Weights of a small GPT-style language model, trained from scratch on English Wikipedia.
Size: 10 layers, width 768, 12 heads of 64, MLP 3072 GeGLU, vocabulary 50257, 133M parameters.
Architecture: RMSNorm before each block, rotary positions, no biases in attention or MLP, tied embeddings.
Training: a variant of Muon for these matrices, 8118 steps.
MLP neurons of a small language model. Each row is named by its layer, matrix (gate and up: input weights) and neuron, and shows model dimensions 592-719. Each number is 500 + 25 x the weight over its row's rms, rounded and kept within 0 to 999. Numbers have three digits each. A neuron's up and down rows have the sign that makes its largest values positive.
Before each neuron's rows, "fires on" lists the tokens most often at its 100 highest values on Wikipedia text that the model never trained on.

fires on: "o", "i", "e", "en", "a", "d"
L2.gate2719:471486471499491515521487536519523444470481543539508481519483506526541504508543455497470519452520467475508459506507516522552469512456489480489511506496466500509509511527479507486473510525492471487526518498488497537499516502475522566470475497518485522518531475481508474496483521497522473475458545481524491494493525524470455494517531526498476478486514506493513549526507491489495479457516
L2.up2719:476534497500476496489459500519480532518472492514474511461493515486529480483485529475574495547488468474525506515493492437476492538510468537540508511502523472473466487495511482542494498481511509507502489481439490488524456459502501486515550499533471460465458523541431496522454476506522473483480479499451503512486524522490516513471489511511459484500489517474502519481523520543531510473503

fires on: " |", "\n", " m", " Championships", ":", " Championship"
L2.gate2071:482476505536515527495516501439466523519502487548478469492534530482497502507501531534523507534460456524512463498503498512490556496458473477509526494506488491528512494472500459492505495457531526557486555477526483481500482473538483535514529512534477495490511481487523513500499511542455472488474506475476478537513536518545501515491503489474520495529498530528485484536515565511433488489460
L2.up2071:489494499515453480499506515512501518522472512509487504492486521519511483475560488524459509459485493496519504476487526509495517485493515454498483527521483489503548516489533511495531444451530503528472506518450485498505530482512531485510476504503465483531484487503511479502509510488545510497477499536519458502497542537512468514454525511493478529452516499485512520467494514473433469460498

fires on: " |", "):"
L2.gate2806:513508495527493489534472522502484491474509537501512498516528475518518495498450501528461516498490527488503476492497482539474511492477511510500508509500504491531506506507489535521435495459506543516441520528491506513497542522555491490505450523501435487498509530487506489456483469520476479469487514505494509542455508511490488505484423491532506510486493479519516505480430494498450473445506
L2.up2806:467471497485475491516499509547544504448493495494472480487526502486542486495483491503537507483472496486480539500486518535507460521513490517474525526532512496548524442502500498492540501473492595518500484555481513459497467515447481489508516501483533498490478496496477500498518492486524511491524513525531500460458520515488459518477482448503491522537531492493509514509486495498453566480484

fires on: ";", " life", " living", " made"
L2.gate2620:520491506495519515447497473504562471497503514544514470539495483527462546494495519515472520517528510494507508523513486581522484537477516499437466529536528543519483520509502535509515487494507465537506534466470551513543523457467512520441497502505536501485498503533499495523513511489498482438464504482501525489485504533520513552543483448511479518527455480510516490492511518535572505483508
L2.up2620:522493482496504480437502534455520464511491494509509529529512503493515514529541505486536511511504538502523520494528522518531454511479475469495516508520445544506495528517543479489512478478559472483528473483524521521482541505504509473516489502530463457534518516521508497477507562506495512531532497505502496475456528472530475512528516466514532500539490529510518486518467489504469488484472

fires on: ".", ")."
L2.gate1558:498514506521513511511530520531488526462527526492485551493472560511522468489525483489494507478486462529497490530486513533493523513542493506484497513471523519480558492496489524492450477543495492477472489490506481450510521525539533491533496509431507449468467508507487524527528490480526506467490451490476501509539518532514502504515448494487483521488515488551478531508500505495474517492495
L2.up1558:474489460527505567478501507526495499448540503512474545492489529497478506521480497524493510473503484471483499512520515536514520497533491494491507509486477481473528511545523531508459509509535516528484445473515507510512529543496511495452464507450484500476485536530519458504497489504450507500501477506471482508496476524510508463506481499553476494512468495507507533504526512475502479531531

fires on: " was", " is", " →", " being", " than", " except"
L2.gate884:507524478463502533505455474498513517534483511476490494475498520487478517470483500459488497499457531496476499518530494497497492476509454466490484499529528510512529503525510522482475505535459514469491530494473497526501494547474492534520516495508497493526470514500486571509474494524493440484519473496495522505506521509520500507451520506544517528504470536533508493516512471458493446524467
L2.up884:514451466491525515507513519519493486509479524471515543452503489497527501461488454472536509505475447505467472509477482508511509509448520511489482495491485498496490500528487489502517537505486490511507499508487506492489519506508484486527500539484480487524474567481498482492495493468506482468494511533477513525524538522486480533502480479533472476489517476487457510482471489501534482500507

fires on: "==", " average", "\n", " ==", " ("
L2.gate1082:507504531507475511505472461506507479484494457508485521471485492494489450499523506501465504488493502474492530491467494532465523469495535481493465502570463490536494532489489488438504519505519544482508519520485516484510475491538470483490543533509516540503502505509512536531512479496508508526493511512453528470501510532490532503524528513503519482495478487517517558462500442478474540550500
L2.up1082:493500497533523494538479507476474511469476479496544490529461504501538500525474486498511539512489471505496493466524466483531542496504497513475506494484510542467466477499498510514487489502487454502508479490524511510491508530499521492516505524516490501567486505481505522516517474483464498511487515535528554536517510516462523463475556529551452512440489453503448514478520490476514489509514

fires on: ",", "ima", ".,"
L2.gate2284:526487499481472492484504453517457514512526467521502511482552486503513462526543502498518503490511505536511501494487544494533532495497499491495501533489449551491489465473460514471534506469526488514522520487513493456532494528502529526501505536505548564505483516446481521499483465505540474512464476521558459522473510504517485519455498512493512481461460507497482520473522509521501493557484
L2.up2284:476531493516497514486459518512499454506474506484532509472495497479476483511477486503478461508525505524531510459506469463553525484471481535501486504484501536509507485518494516473484532492466517445483498479466526520532468439501499552525511529543492497470490552482513502511524521501521495503490476517500487496454518477513497477464512543468527509478478458498512452486552478514471512509504

fires on: "–", " to", ")", " died", " death", " Oil"
L2.gate364:475492492461496481498509522455521491521493530501486483478538474495512503517512482485531512482497476521497526505498505533473507501464494493454505503462479510485496530522561476476552511520462488467489489536459601477495538483509474472488522503506489553506518512496469459517478492531529551483498521538494524535501502490548537504484474534453470519501494511491520475538504548465516538464475
L2.up364:533514504480524477533485447556531526495485474453495503538472470472495529480508516485500473457507479501504509487499527512507504524533533478484508508552465508509517470564510508506471511489479470489492523493517493549521510489480466501456506481496485502469470476480535514512529514519442518546504551460502507497463507477511486502499464498494473467521553486483480518495471444504465497488482

fires on: " |", "-", " reception"
L2.gate2903:527519520541518532498495525485471497501514528520506500521511477480521488503512457509500517527532524483517543515492485513512491508498526515533465466500503522475482516498480474563499511507507506516458515515485494514466483450513484533521508480532474507490505503510484487523542464518522493485497524457509496490475479454499490489522439502526488486471524540462525525486499489521489497476480
L2.up2903:496466469507451505458453549499523518481522500462490493535498517479497457563508466476465512473489465500496508495510524509466541522510497497564446471519497488540509492511531499509527502489508515475505516480504501494528504486473535527515483501493513533492504546466536528558483549483512503485502492487504606454513490479509492541531524523436515474521530550497490477516497482469497515499483

fires on: " to", " and", "–", " –", "us", " I"
L2.gate72:507526514474498488490498462486508472541499483500495557536525506485544536480471495521496477481484493568531534546540509541523493473503537469529512500507507480540497499505463494496514506459494543471494489501479446478463472491441508490515432487530476505488487535479513486502525482514469502520501497527522469485494484470499558489488499523482498513504526469491522495507518502483507496537512
L2.up72:460538534534540524477492508485492491499548461496544458514432470526515528484505527535488489509519491492536493475523486453519500493445509511493522447489491492488529507486538468519473482486464500516541524525501514499513537476485502475494531519497472502459494472521493516484494472479539528484515507480467524529492471478542530498508460502468506528542525492482562494512524511498518477496531

fires on: " |", "0", "ys"
L2.gate2490:484486498556537532489484520514515486520488531498517523516490440472511451492501528476497551496493516443542488490537471508463498511503480486470470507489508483541521458469479530477487470506503524516514446554496542496480516494497481539510530474528491543466512525517489470545467509487515501488489519462471471475514496524513496493525499516527456520487494513499524558464490476489504527486457
L2.up2490:478509480484499497466501540489519503490543532463444527472510498492521525496483531489520520447491485479509499493517481529507521520506512530493488469521435510532522482478525484475480554470505516468561450530507484511539522516456533482457528460477538485474532457528522504572494536489472509437522489450472512498456495431493460539508473523496443504557498503443501531453512501500509488518491

fires on: " |", ";"
L2.gate242:484459513533483488480500525502512487487456504548488505482480503499552523488539497537493512475464486517472475496483491518505503480505495497545534500506461462503488520508537479496498487522462501541444496515479500486501504541532533531471509538532502524495507512499483462488544465543512495491497523527499447511497503502557475493484473508555515490503513495499497471495501500471526475493486
L2.up242:555508501553516526507541483482517480496526518472448475530503538460484510483484532490464490534500462512488465494510491498491502463513491493507474484532532502465514459507483526494485502475487531461552501497502490500488499461462508491513476498499474495516502471515495479442485494509471485498531510494513502525514503495495509492517430527471482472474553526512506484500511496496487514498468

fires on: " |"
L2.gate2512:489507512495544546574531528450472484504526516509468524479506464502481485458491490518529503467521476485523459498535527510496529474492491482515496542484527491501453546493507477503471468518452492514463510477528500459479481480491446470496491541460495456490548448517510498475515477548517516502505481498478513512503464475490467519475459465535490509478530520514499481515520505480471514522471
L2.up2512:488476491502451509471485490490540516510434494463487521504500512506538484509517467508506489458481526491493485511527456500493489499480470496423492503490491514462464494492513497529496471509502513559485525502491494478518505509461497525511482529497502513510530534501521480519524484529500492501501492514506501515438478457507490508478520484522517512477519488510529478470475528494430503501535

fires on: " and", " well", " as", ",", " or", ";"
L2.gate511:501499492519497474511517526467498444447516487501491541502497496493475540485546511530499516524536468494505486493486511521513436475534494546516498526480470531492505473510508486504487545505517507493511530504550489506547529492550459466481478525522476473518483506496507517464493470489527517479460494525475497481488480468505508498528503436499511554529533504484500516519502532533521512448574
L2.up511:482483534529487479491512521475440512485479499479488512483501466501494468489479514498512532506501504482542512463477505547482504547484500483500518472478520545517441497494482511513514470498539509499450516534496495464470519509550487548499483506511459489501510483553529499503500516519509500478454489498501527497476491518513521443521487487446516464506539519471491495498504532522454492526519

fires on: " |", ":", "'", "’"
L2.gate1699:498484472519474519521450465461515526554507496520521485536505518525518451508447538470546518503506451472517485507533462466480501471481555459492509504464549550441505501500514515478561528476493517503470516526531488514491482477518496486475497524489535496532501453491473488486547506521497505489496514433506530474478506520510447476472522529501430504536516494492490476488527544502519487490503
L2.up1699:459465487500494485495487523483503506494488494496500540529490465510476482534521517512456477530503532523516457528506498529476519507515477492455475546482486549481525494451529520487520468484528492470477509502503486527479479540491513468491508514448503498503494486507512453507466491525485470498564489490511506539480525439510485508542504519513471546464512503483493503501519508485502509464474

fires on: ".", "\n", ".;", ".\"", " |", ".)"
L2.gate1314:492478505461496515481552540520485538538482476493501532506493468520441479481532530456497493458493511506449522510502457487504505517496513489509513515456497471508522479487538519492478499528542477553501467489519496496483486510478539487526463542488456390508470507489505472472511520508496468500427449469516502486498493498474508510495488516498480514477515489493486482514529507484535496477506
L2.up1314:509513512521502529505477493492467496470498510511475557491509509516496476467503497502526528518530492517498517499478508508494500489535467505476491518515496524507508494535443493508474473517513483518490519527528479506449576518479508503516536477549491468456502473484504491504474443508511491494525527482493508463469504524520520478491545486508510504434491507482488543466462488498507512498506

fires on: ".", ")."
L2.gate2483:490509517469504540531537532502500488533540499498526552497525494486497550495506482471527480447438506542514503553404491544509563501485516503488503486477520524474512535511532544487496498554524544533516488494508544485499492545512529505495509490542558515503502477483542489548434514500519505476514544471530476473502478504496494506495512502511515494461529501523470519497545475499508494503515
L2.up2483:448487497540494516504517531514497527517523510499503519479500498495494473496497542507485488464514521536516543524477443536520517490459504503501487502469479496504468470519459504503490512529530508468490504505560543523542577516528499485505478484561501485470502469492472436513451496482488502492490474515426516520509511478510492504483512495535514502469500518493485524544463484502491529504466

fires on: ".", "E", ")."
L2.gate2837:519472508514503509490558508502524476505488442504517551518514470511473513501486509486513521482458501556482535506505474490528538493512481485393511447480476515530520502517499535484506521517507511462547494492527542486510554542474504466493482521458497495517507537507529510442520429467485475499505526488506492546487506523488487511502500511541439500457525484535523478493450497468534502493533
L2.up2837:530454512543504520497532483479499508520522510510484503477491492518508486533485517485510552499528483521507526511533478473538530479475459511430482509498502497499494459526478512504475495519516512510532455498562511503507544500440502471510503505430497463508483536491499504435499432485494504489474490475542509519428518525504493486504506521520484509473492473534527508517406506508515512499505

fires on: ",", " (", " and", " or"
L2.gate200:490489519507491485550494517472489450508493520476465517490504459526505514496491498515518487535546487545523500489483463498493515494494479481502481520489497499480503448455509512501478532496466548519483503463510447521515527536513432499526474504533453502467518495489496492469489523489496432487485441517483507517492531465517498500515494506491505471475536488485508538560471476528489521471502
L2.up200:497514512568493523536504535490479521515487511451488488493516499514522474517458499444479483537507530495487566514546478499528481483473477525507527484481475471472504516478454529472496528534422472521517499503478541484537514443493488492461497481490527470508504483518466492513510515492467530492505486511436565502532468497507534492508489483538551464422502514489481500501515482514473527475490

fires on: "'s", " Der", "s", "."
L2.gate448:495521477514485522509472459508482509542527491490521503507460500513573529543512510483542529443537480508451467522531472500514508484520520486505502502462521493485525487497492477537496505522518526526524459492552540503460503528508552490514510535463494504503538519485492503498468509531502505512481477513497484518523529511490493464556494499510500472453518508524456445480481485526507501476479
L2.up448:502479521507499500511472584515493514514515449514497508497481522498471487489507466476449490509534508494517494508511493555536544487489503469467520489524473520504493518463533503469491522462490477502486486519438485518497459483471496460482517493453493495504492475522531493506549477543483488484525528533469500464537524551491495512503481486510461500472520504536431480471470506492481486492532

fires on: " |", "%", " ("
L2.gate671:475487496530481529484505496497484516479464490533497523506504505488525536518519493515528505456548487510511519512477589479478514461507487525473468477477495477477495486529500485515486528505462546498486546502506542514531470484484492538494489494511499540506517517539459527550521469531545476517521491491510528449489524561503493507473465514481529523447492513496529487485497464541499495501470
L2.up671:484477477522494522487498457475485510498487504494518479557501522489478540511525491481529535534476474496487478507524516486467525503489483520508500411481517510491473483472544485499505509474482486467475537497496496527518506500491483494494501549490467485512499539503457542492466468508496502490502487514478536468484537454488534480452481517420483547467503539477490487513466519465495526537481

fires on: ",", "ier", " support", "ps", "ed", "ot"
L2.gate2878:534476494486517473497506537527474521509496544468480520473497491481514487501489498536493515483483475477537493465485479507499467524468483505522501513520481534491509499536521511505505530535513491511493534475522506474496557441494472489528459470524498488479550497469517466514465536482504483484494507482457531491492482510502505517487500460477467538524526464526487535525486506531492526511517
L2.up2878:476499508475490550489450493482437494527487516528532521450507550473501466497476475491493524503499500481517481493491463492490506510524500491479489514463509513513498536493488532497508504493495533534487490501528487480507483530487493530495533504527494441510509532468521492542511504485485503500479477482519465487517492491475491467478488526484484504536483498502536527495485484541554502489497

fires on: "(", ":", " |", " (", " 1"
L2.gate2920:504484493524528478476491539507546496519499515498525545514507468498521512534515530466524477503509462494512490471520468512504489517498506530482506480498516513463496518541473555564508504500456501518537526501511556454516459486545471498496529507500576494514491521517500525503516513483497516490522523482524531509496504514480491477555508492491491467501497513497459491528499484506462515480545
L2.up2920:484492523549479444462521533527491486514480530501530511488552483525473511523494482508448507503519500481501483528488522495485483520488492495495491509551455538505528473535496520474519468556529453480463494493545502472471543523446495478524453470492500510509523529479491515511490444547500482490501491462528502524530534491509516497475500504499495517477542458499510506505521489481522496545493

fires on: " and", ",", " to"
L2.gate2468:518501511458521537498478473548536508522485456513470517449488459460497540499480466517499487474509481548498487503487511518540519516485512488493476519537470512541543498453485517491466520482467516449526520528483498515542504498460465486521529510511492539505500530496469516571492459483485513505474477537544472493506474522528504476457514502490544460498481495493479553464504501506510476440505
L2.up2468:483543471503517485460499505532509476450516494463517495505525516483508445479533520565505522475511467498487544477520499523489518472487472529514496490493468485510471519498517491473488521502457532547508476458466523504480500493446532484511501469483493513482509501487505474498530544469516449512530510492511502490517464448508475519497465518490503533511532502541453464502508506498515498533567

fires on: "H", " Hard", "ah", "oh", "h", "aph"
L2.gate1503:531501523494518489517476511530482486549509484483526527511482444487494516529538481504500523499515499467516490505529528505481435524508507491494475523505483497475478529499468481519564444518439519525533494461493500521495482523512519465520525477541499510507501500487495473516508495474468470577478508555499529496473469537480534510443499508471525468543504523502488555471510501527484460493521
L2.up1503:505448484514511502546520472491486449525512492481542514472539491470480487455506494481484526480498510518499496519505513518480512507485505468508473510500496500545490521489490511486480400490465494494475516493521502512514553492481511471474512454537529498535505479498509492508484488465447464480474489527512507530485522504491507515488523503465526439519524505491529530484470479464513458525508

fires on: " |", "ir", "iv"
L2.gate1769:475498513531508526531516514506477489506497510496512537512481483484499527485517509544525492512511502492516493517525474479541491490505514514476495497499456515493470511501519509483547501512502578457508502506493476486500473479548515462497467527546494469538476512477481504491506508508474489478485511499464508504497514472502485490468530503473533527492509504535513482518491530503488466498494
L2.up1769:492481485527565513485525503529474526544518518511501555521511508531502462499436535493538550447508505495472511493497502514530507494480488511489532507458486486509468491458515521517517476481460529543520462541515525486463469519501529485500508497487513442549523499470505515470499476521510486466516502503530504442507537471495507494485432501505474508512507497534501524492467499488486505527504

fires on: "s", " and", " so", " to", " through", " (#"
L2.gate277:504534478514528474504497513492527546556550458504516534493530492492564509496511494516464530439487487551504498480447499509473538474492470448473462467549489506532479518577496486529492495481477483507464517496505534469484496469486464473548500473490477500503474505504531447491522529526534508502493513552541510467497505460542493494480501533476470514518532491494513511496491479512492512480534
L2.up277:493511525479524500474487500494521482510507486536496485462528495545493510487501505491521502498493477509504517450558495466473513480443504495523512504448491484523490508517533507476504458527488496515503490451466509593490486541482514530510501458505521535481514528517550503504503514512505528481532486493478544502512478499498470531514524463515554503512489536559490553529509484518459536496485

fires on: " |", " 2023", ";", "E", " El"
L2.gate10:492489472487540512505531498517452477535520512473483517556540467480488504507512504504482492465491433524471470461512485524496503508482526504515456505515508553488481468561523504493493521506487507514485512519481531487487508445526469514532498497492511500514484511498509455501527532533530496488525515497494487511494520479512472555520452496457498532497496518549513496509528497480532484461475
L2.up10:524529481528505509541497504502501509509512466517490500486507488486546499493510511503514491479518486496490513505461530515464478480487495497485521513477494554527516514515517498517538486485470482493554472466484517483519552470503424521559451510479545509479511517470501493560502526491480496527550511520520490509511489496504479488499485501454517510508507486513473487507505498529474513492517

fires on: "-", "/", "'", "’", " every"
L2.gate1263:524520527552504489433487519461480522443495504533516530496472553489513482500483526503447512485539495488516461515504487449490494524528499509520497523494489524546507561498500460510511520502483494494512470482514546510502521510461528503538529524504536482554526507480486468494519546500477531550519480478450511437487518512515507421520481453513522476492510500499467508490482485479513499542509
L2.up1263:527522483511491462476489510526523511500479542509515527509484507495540484523458500449496489481532540491516446494513491452451450493504522506505518525461478476500543507493525475516471492484484493507489486513484474547538492492546467515498509507495516477534475555493498470500474461523490504500498545472531510439529503462505525508502457510491488512508522467476496503557455512486525489505512

fires on: ",", " that", " which"
L2.gate326:485496498518517507478467497512471511487498493499509538516538444484476480516466506464477505524511492492532507492521492464469502494479478525441531538526488487525486517520477511471514551496482540503506530479524505451425473475500533496558450525484501519495510544493528494481484511496493516539536498510493489494526523517465483514472491502515495478487489537495454517485542526475488472502520
L2.up326:495507536461510515449446498461515484507493494505471508474483521508474492467464433460450493542532459497523476487480526474491492460474511450450524504519472521481508511496503484519493520494466549480550515452471522527528493503479512485525539495456467464505517504503489457533476512515498527505509424548507534514521503505479521460499468532505509530495536516523488526518490510502497492466484

fires on: "-", " (", ",", ";", "\n"
L2.gate2790:502494497459496455556528510472468514502541473505549526495492491509531507499508485446510516516498496477472529476484479534527458457507492475517467537469492518491450473475502524497427519507488503490404465493507512500496508535467517535511511505503451488459531524545465514518489512478505474495483512507531479454473506506520474461502508531533529452500485497511523489506515496498498488491487
L2.up2790:487501517525520496530521503526539492510486489508496494507523516508445510525503481475533504483480543498471524514509518482488448511529529513498505521508516525493505489532494534513509528463438514512465546526484487477478534497483481500518473499472514502477506567522520486473483511452479506551484541480516520482463497485488506486498420526544500503480462487466508499479499519531509514500516

fires on: " |", "–", "footballer"
L2.gate1383:468521514559471517495486532549479511505469478461506495479521480542481529461528485488480474484505516475514442503473514516479512501449476513486498478483483499508464499469492490504475520506518539455506494541515478489517469502559523514486505528492479487539425488488496521531501493522467485498508510499496522480479463487454449463547545454483489480484502514507476484505539502518513496520429
L2.up1383:508505533485490486472527507528521486527479515493458484517512519543538471459484503466488498522504464553496512495478488509522523489527476486489491516485548490472516462412484571519525502512519478519525512487498519483492467497501488524535527508481467458485457451461519506508528475481512475472495502489477518491504538497504498497487527481529487514505535491489502484489544499507515518525511

fires on: " |"
L2.gate2538:517457501495532506559538502466487502490509462530536497497462465494512545533512468538492481468509514497516498522515439562486491466468514499488477513510523497490542508503491519473505502495477571498474492528536520547505485488448526496464541489483478409547500463475526466506509509479469511499543522498526502486484538500505504544491477521490499480509546517553492493452489485540492442476472
L2.up2538:526490494508438513496494487519445521524482510525479443460515490485470497534485521508523487516518484480489522505502477502483506470489502497444538477467493499530486509515499458516522530542523506503509496518513430486460516523456540507466496503483528471464482456511521513472503497479510484474504498512440494443493500486485497499505507507514486463463533476483542478533426489467508562517465

fires on: " |"
L2.gate1040:503497482533480500514528487498498551479493475525548502507513451527502530503500509521498494449489427465514488511513488533534494484496464477519521461554476517487509490518558496484452467513464481499479492500463497520504531464518486519495502500534477518531518508515513477468518478492515455526531529528430523503510508508498494521512528526479493508450535510527532533457469507475523515501423
L2.up1040:501456518511498522475540562509530503490487510518473487510530502519531485534491499478488473502486445520514497482457520499482518502483485538556488470487507497504480495468493531470493499498546487473513482502542490438505500494485473482516480466512497482494487478505465462500514511510484495503481497458563545510498499505513496458510540466483469511516473424483445477495507479491444514488513

fires on: " |", " \"", ".", " :"
L2.gate510:521512521527479537557487472508462533536517506476508512487508535502453517510481456518489504468513477533487503469500513493496478520505513469485476534463481531539496554517504500495501481517499533431479473488525459487479493477521518477510476515510477471544500489498486502467481494520534522468509509471518482465521508505490552494495527520488492467492518480503504528494498473514492515482518
L2.up510:477440542473531461521529507538502409528510475505540483509507524492495493498543499499527514535485479499509468503551487463468526513494509486484453449487533521498513486470489511485502483517505451488507561522481494540502488514479483494505503491454471486460521497507533455503480493472467475470552522537524477506502462462457464520510535479517496549506517500527522471488515500573507541534471

fires on: "H", " h", "h"
L2.gate391:501522498487517518486535499501534536524523506464473557490532475517498524485510524499519471527513490475465476494482577527487481505483545501499534487516485509477537483510540475534461517497500514478507506533472505465549491502530502473494516493518509507483521502500502509507492524512484470527498500510512511513490527503502503512521500483456483474523531525523502521487521489514520454509497
L2.up391:499551486494481518508520499472521510470535497482477525517521453491480514505520473479479451502482504484518467498441556488497497534493510485523499512532482516479552501484505495507470473494513477546523490504484505494491513518436472478496537472527493512460483476550494510511516527492488495544506517537514562492478516564464499521492502494442504501509524526506466529465504467503504446515502

fires on: "'s", "'", "in"
L2.gate2659:519488484505522505519495543484519522495489460486506460474517462535527515532488531499510468476501493513492525498510469510519491480470506499525491478498514466494519526551513521556532511485493519464491456511490519474502515551502489549536521492488465477483561517540511496484479503476494444503489488513477495502515479513552481444527530502524480516495566527490498508487530517481445520467460
L2.up2659:501514535452502477504490519481504509506507453491530513498459487490499487488482516489458472513531494491448469524546461496494474497541514482522472505512534488518514481480528514533505533435490479499485493539487455539504469526514457502519489515476499455498561467488506513467514482475468500492507503511472535495507520475497484468500458480470531465464500497520503515511504436512505530485479

fires on: "–", " to", " and", " until"
L2.gate685:509542487481503524465483500516497515476526476495507474480485448471460491495497499514506489538497502503462522515491520530516505466491448529492527471508504522492469511492491456507507520506464528501481478543501470486456546471486498519535505480520493500460481507504510500512516475500500494509477499518490445481468448504493521477502508489504504449565531455505503528502511552474512517479536
L2.up685:516502499522500504467505524504538487479493518528476509521544511482477515478483534508488518503488473489496542519515450516497518516458496466516478537523512514541505540446535440480470527488490463511504497544463514510516540498472472451498486491486499503490490528489513504528533481456537499517439509474501488506453500492508492526459508488472515499514549495486497459460535512476568494495490

fires on: "===", "==", " ===", "====", " ==", ")==="
L2.gate2866:512496528505500494476420492499461489488476512490508504513499503534523527502506491519501486453514541496501461487489494473505512523528500520494536515500509497523515521488553495485512521480485498474466475525510499467500519497511533508535541471506522453494478520468511506516526498508512502506484485518485531465439469498490470507512472468478549506498485529468533504476474531493523490532481
L2.up2866:536484534483493453499451473524486483462491541480524492533513501517503513490448530497498510448522529477501465527465487482504481503560513517501494514496496501577524521525533490460548504492515516528454504526527496519514518537509471497498486507510518500590492473524509543519536486541528541497547505532488548499504470522459486488493437468490496483506551480475498511516516505511521485516499

fires on: " |", ":", "-"
L2.gate2887:510539497462510520499539531499491485531513522501507464483484489501473502509466477494503513516477470490474477493521500499478506484476519472509501495470522487545523457535480504529502527501517488506530515495496518498520470519532538480482500496526497516515474471485514446495571513530422522460514524461496514485498504500514525523439494530523478496488488479508463463499531493462522488542534
L2.up2887:446470530513518461541474482465531477508507493482503536486543503473522465525478492510498509515453517518510503492500512491486510507470527471502496492520527467490468473458443489491484510513531457504488462506482496491540486496524520499504538536492519512504511521498523497486494479481510487508507500512472486544508497526521504516498512457501491542503500503513497490522474449499514522489490

fires on: "–", "-", "/", " |"
L2.gate2717:477531527490561486481488475481505526464493503501500459498477505510488541513525477460474533577489525486472432450503497501533505508483454446525516506498474504505460496505526475492507503494502463518546467500473507478492494472533533513530516497523503485479496480543484513527544494474492487477526509467510525523433510481526523472515519505504510487467486535514470524510516508513501459495489
L2.up2717:515466458468568513467489517493488506462500514507522468490499480506484482460476504475461490501495454515568530481517464476443449501529550509476478529457493486498490483506517539483487500523508498511516527525540509513540458485447452478452506503467519493500491541470500501469485524523534506517485519488539514521530563468509532522504493535513472533492488487480524558539495518494550514502482

fires on: "\n", "===", "===="
L2.gate2334:529485489506509515503431448461487459479489525522486478547486523526498488472549536524475529509506543517494467526478547499469514512550489494522464517476467503509486466523538493460512517500451488475492521497495475489490482538503540477517508489527505486501460547486505580484455499482497475504490524512541517457474508509519479500531530516475529525522476540456513527469492511550456496488475
L2.up2334:445486511526503465518538458488535525473502480512481462547497490523539490471532483529498516482499500501491511501503561517490507524485513501487488494518507465518529524504530488469501495487495491497518501504507481467492506522509525493498554474494466479526482476553493569516464487549485489538522490538507478486501491442497492496526434485536514503511493527456532511484498545481539491530541

fires on: " than", " to", " am", " very", " as", "K"
L2.gate190:496505479508534520494519487512508522481508456491517498509495489450514533489493495494505490507516526480513487513509494531483502509503518516477466474515502507487503533545477433530527519460475503493520478471480533512511511517491473506504548478527486504490484459486528488536505503542504495522507487454535464501466521496507489514532465489532516511498499475492480483431519496545504492473501
L2.up190:496474510490500490443486503487514527484522478503514525473525495479534482505515497518492474478527481508464485483569523481506515486554496487506477495495495500463499490503544453514536515496524455524479505462534465508500505533481491537515528540533485496465482526478515477525532510549466540515521487496511437502502476504469484531504505516499536502501525514498545446529529468533475506490491

fires on: ":", " |", "."
L2.gate1872:510500487514514534512497547531494510549535463494477482505497524489500462516468524549517490501536492508453498525510520494520506536556482532539445479550504485474457460527504504546514510447521473558474511526488509481495513489538533473525484474520514495469518507501473502514543474488480512496482527473523531492458517499475506513533449531495486499455563517530505504517506530520507494498514
L2.up1872:494504522510470493523503495520481480496497522529479534486483481488496484499473508505494560485526468483481562495500496478524522499499503474505487523469473480486476521511532473520533528503483495536485523495493503471528481535499467540529483510490477517513486509514462510517504538481556506460576513571480486497499490518504518489448481499479500536504481483537507549513535522500459469530506